Part of a small language model's weights: 9 heads of 64.
MLP neurons of a small language model. Each row is named by its layer, matrix (up: input weights) and neuron, and shows model dimensions 576-671. Each number is 128 + 32 x the weight over its row's rms, rounded and kept within 0 to 255. Numbers have three digits each.
Before each neuron's rows, "fires on" lists the tokens most often at its 100 highest values on Wikipedia text that the model never trained on.

fires on: " also", " just", " such", " rather", " specifically", " especially"
L2.up434:140071131160109116145077090163151120130164144110099135082160118146138106073131095086130111138125104145161108188114172096134121178109138118120117120172102158131086130123112114135109102154137152107103149098171071063112117165149149173082172083079102120123160101135130092145117151104113154146

fires on: " |", ":", " =", "/"
L2.up929:099092149090146103039091132156197158126125112161173081116173155136104145103133169137132079098098119140116172116146110161167126146124138096137159084135115170095128128151096122050207161087103112085082202137174193080099163143070095188131136141089096095180102155108124104125166121153145166137

fires on: " |", " Ch", ";", " not", " (S", "s"
L2.up909:138133118140091059073112162069109191126145099122119075055177125126122105157131075171089165095101137135047139130081093120101094138123149135074150160085166039113131129124148147134112105095146087119166086178135141087131118178130134118141119127111093168106139194134145127111108124131144097110

fires on: " |", " GA", " high", " GD", "|---|---|---|---|---|---|"
L2.up1471:134127119086071113106143132160183120135150147121168156084071115114105115179158165169062141090132096104127154130136167138128138144149114093108064125134110150157085065170178130101164096122112086155117144085136069178154108143160047152099117107165155121133142170135125086064120111123126116151

fires on: " and", " with", " |", " in", " for", " after"
L2.up2115:080083085156141142169114096111091187151115072120113107136154113109154109158128103150134114149075146160134176161099094175162169127095115111181115121117105137137117090137187172080136141145145134131167097072158151082196115126150177099139108151169036132179158119184148077094119190136137112147

fires on: " 1", "-p", "-f", "-l", "-"
L2.up1809:119135063115137124119092174119117096167083152197120150140195131073102121124112111094125134086128123121114102090107176106165110145109180103084155190171085114105106125139188079152143157099113147072156056086140121148138117093072134140081201137110156131109122075104093146099187080116208082136

fires on: " N", " Z", " n", " number", " to", " z"
L2.up162:160210094071127196192129109116127168125128101128102086110135045169146155100086112139090105126075105140194140194194108142068114120164130117135137124057104119124132122126144122092170169138153155144129084147046118190156150182137135084119134107103122085137149103106174135128139131059075133111

fires on: " and", "hold", "ie"
L2.up1150:111147147141102142110116114095138151123142113118091088100161143122171103127151107151110056159094098153123119138139132115107153206092129144144134142145174092095093108067168185056114186125135129170086140181164116139099088180119123142161123121079133125128167063114073096165112146114136130162

fires on: "00", "text", " MS", "bar", " |"
L2.up1586:104158146098134101111081109137119066128158081156142158106082144157163113094096144146114154136132095109087103123145085154124156162126101061195150155111159135057182116068204105177159189133151165094121115167146119168107145114129122101104054085127157133119115180076097135121144069169142110112

fires on: "-", "/", " (", " re-", " \"", ":"
L2.up321:071151128126117068115085147104161171105201143163151143137150159200120121122069093159119038144100194098120131113168161129144125123119109135119098132162211198154114136212069100157160150139079099092112115089097136153168164139066127113140195084072051158159077092127124140138134130110122119154

fires on: " of", "'s", "’s", " Men's", " from"
L2.up133:105176155084122148124126138101120180073104139147147148063151095103133133148113140106157177183140106183129090134101112108091103137086048182127174186142136130083125098126121151110114090106195127106119177129167134096155059138129131118161160090119112072077118065164104115080133145112159096101

fires on: " |", " had", " Total", "$", " %"
L2.up3015:001112107117159069145066112141102125145126145094089112101113146165130124111120166128100137133135160098131131199216189181110125140184174134121100140126081139135158121099167069126149124150174106172134137117134115140100188127098131161169100160171111129129114137145129095121151076125130114138

fires on: " |", ";"
L2.up608:147128125123110100131135097098142158148110091159137136108159149158139157134150193149111084169059146154125123130135105088105109139135138161110087125119118140137134119150168106127153097120095134166128154095091143119156163139098142089130093239141153128083087159146073121115132105064109140172

fires on: " |", " "
L2.up2126:176164134159120127159110099135165147092111150156162107128100128125134106136141113176090150225192078124152107158129119117097177084146113114196115151126090102092098089119123118114147126106094126142164159093103114099184119160161186155124168091200142142138142114153106106091122147136074109123

fires on: "\n", ";", ",", " (A"
L2.up1033:107218127156114171115111170104158083111084109170139126136146189150031065109152120122095101102138092151122141126148088090119152048117170158129122136128186039082081122160151110126117137181132130186133130147181168126149160107178115154103122153100094145166059137134122089113159110162092189133

fires on: "ov", "|", "\n", " of", "av"
L2.up88:140123133058132145179120180128131121150115076143110099068098199065120138122138136152173204126159188152137164134092151105174102088076079156143097169141108153089163155123108162102113108099127125061099191156181094109155182104163166118139111188182130130077131154114128119097102185127104128096

fires on: "\n", " |", ";"
L2.up1195:156176115077155091183095121037105117137154157129106137096108121189119114111103179137144196124117153086073101174139065146082157135075135170115105156109086135130196106147166108149112111090132080154162110101121098105120191120104125053102090138107149124106163147145146130093146126130128121135

fires on: "\n", " of", "\"", "ig", " to"
L2.up2959:107161086078134154193130167095119125067072136126078079139159155108103143140102120074168107141166169095141097109115155150206117104126114147130105107154112180144156120113133123065185171134159095185138102196204133157149136145181127119110121109155123065185146119121096091108114142111125167134

fires on: " of", " as", " at", "a", "ome", " many"
L2.up414:156165172101156131160169137111157120084185137122091196122146104114132134136151149147137062131127147137074093101104111094128169128147091167172099122114151141141089143093086184115121147137146126047124107187114145144060110159183138216149163125093141085116143088072093144082072102091113173132

fires on: " |", ";", " 14;", " 13;", " 7", " 9;"
L2.up1506:075115114153132166142164116096106154119110085173086100169149127134147097145119121179162117130112108161148131075166167173149091093155106201202090155115104027118104132125143155236076121117153194160152092114122094123151112121154084162140117157100104146135145111124130069126152121128136099144

fires on: "\n", " and", "ame", "ou", " |"
L2.up2138:096093134202144153113128144125146120149083145116067109110183142072119151120133175106109114152062086160133115094155099160125109146114091134089142139200080066069046098162113116065088173114131131128140146150144154130155125119101213132142112118126117122102140137131116095181087149155145166161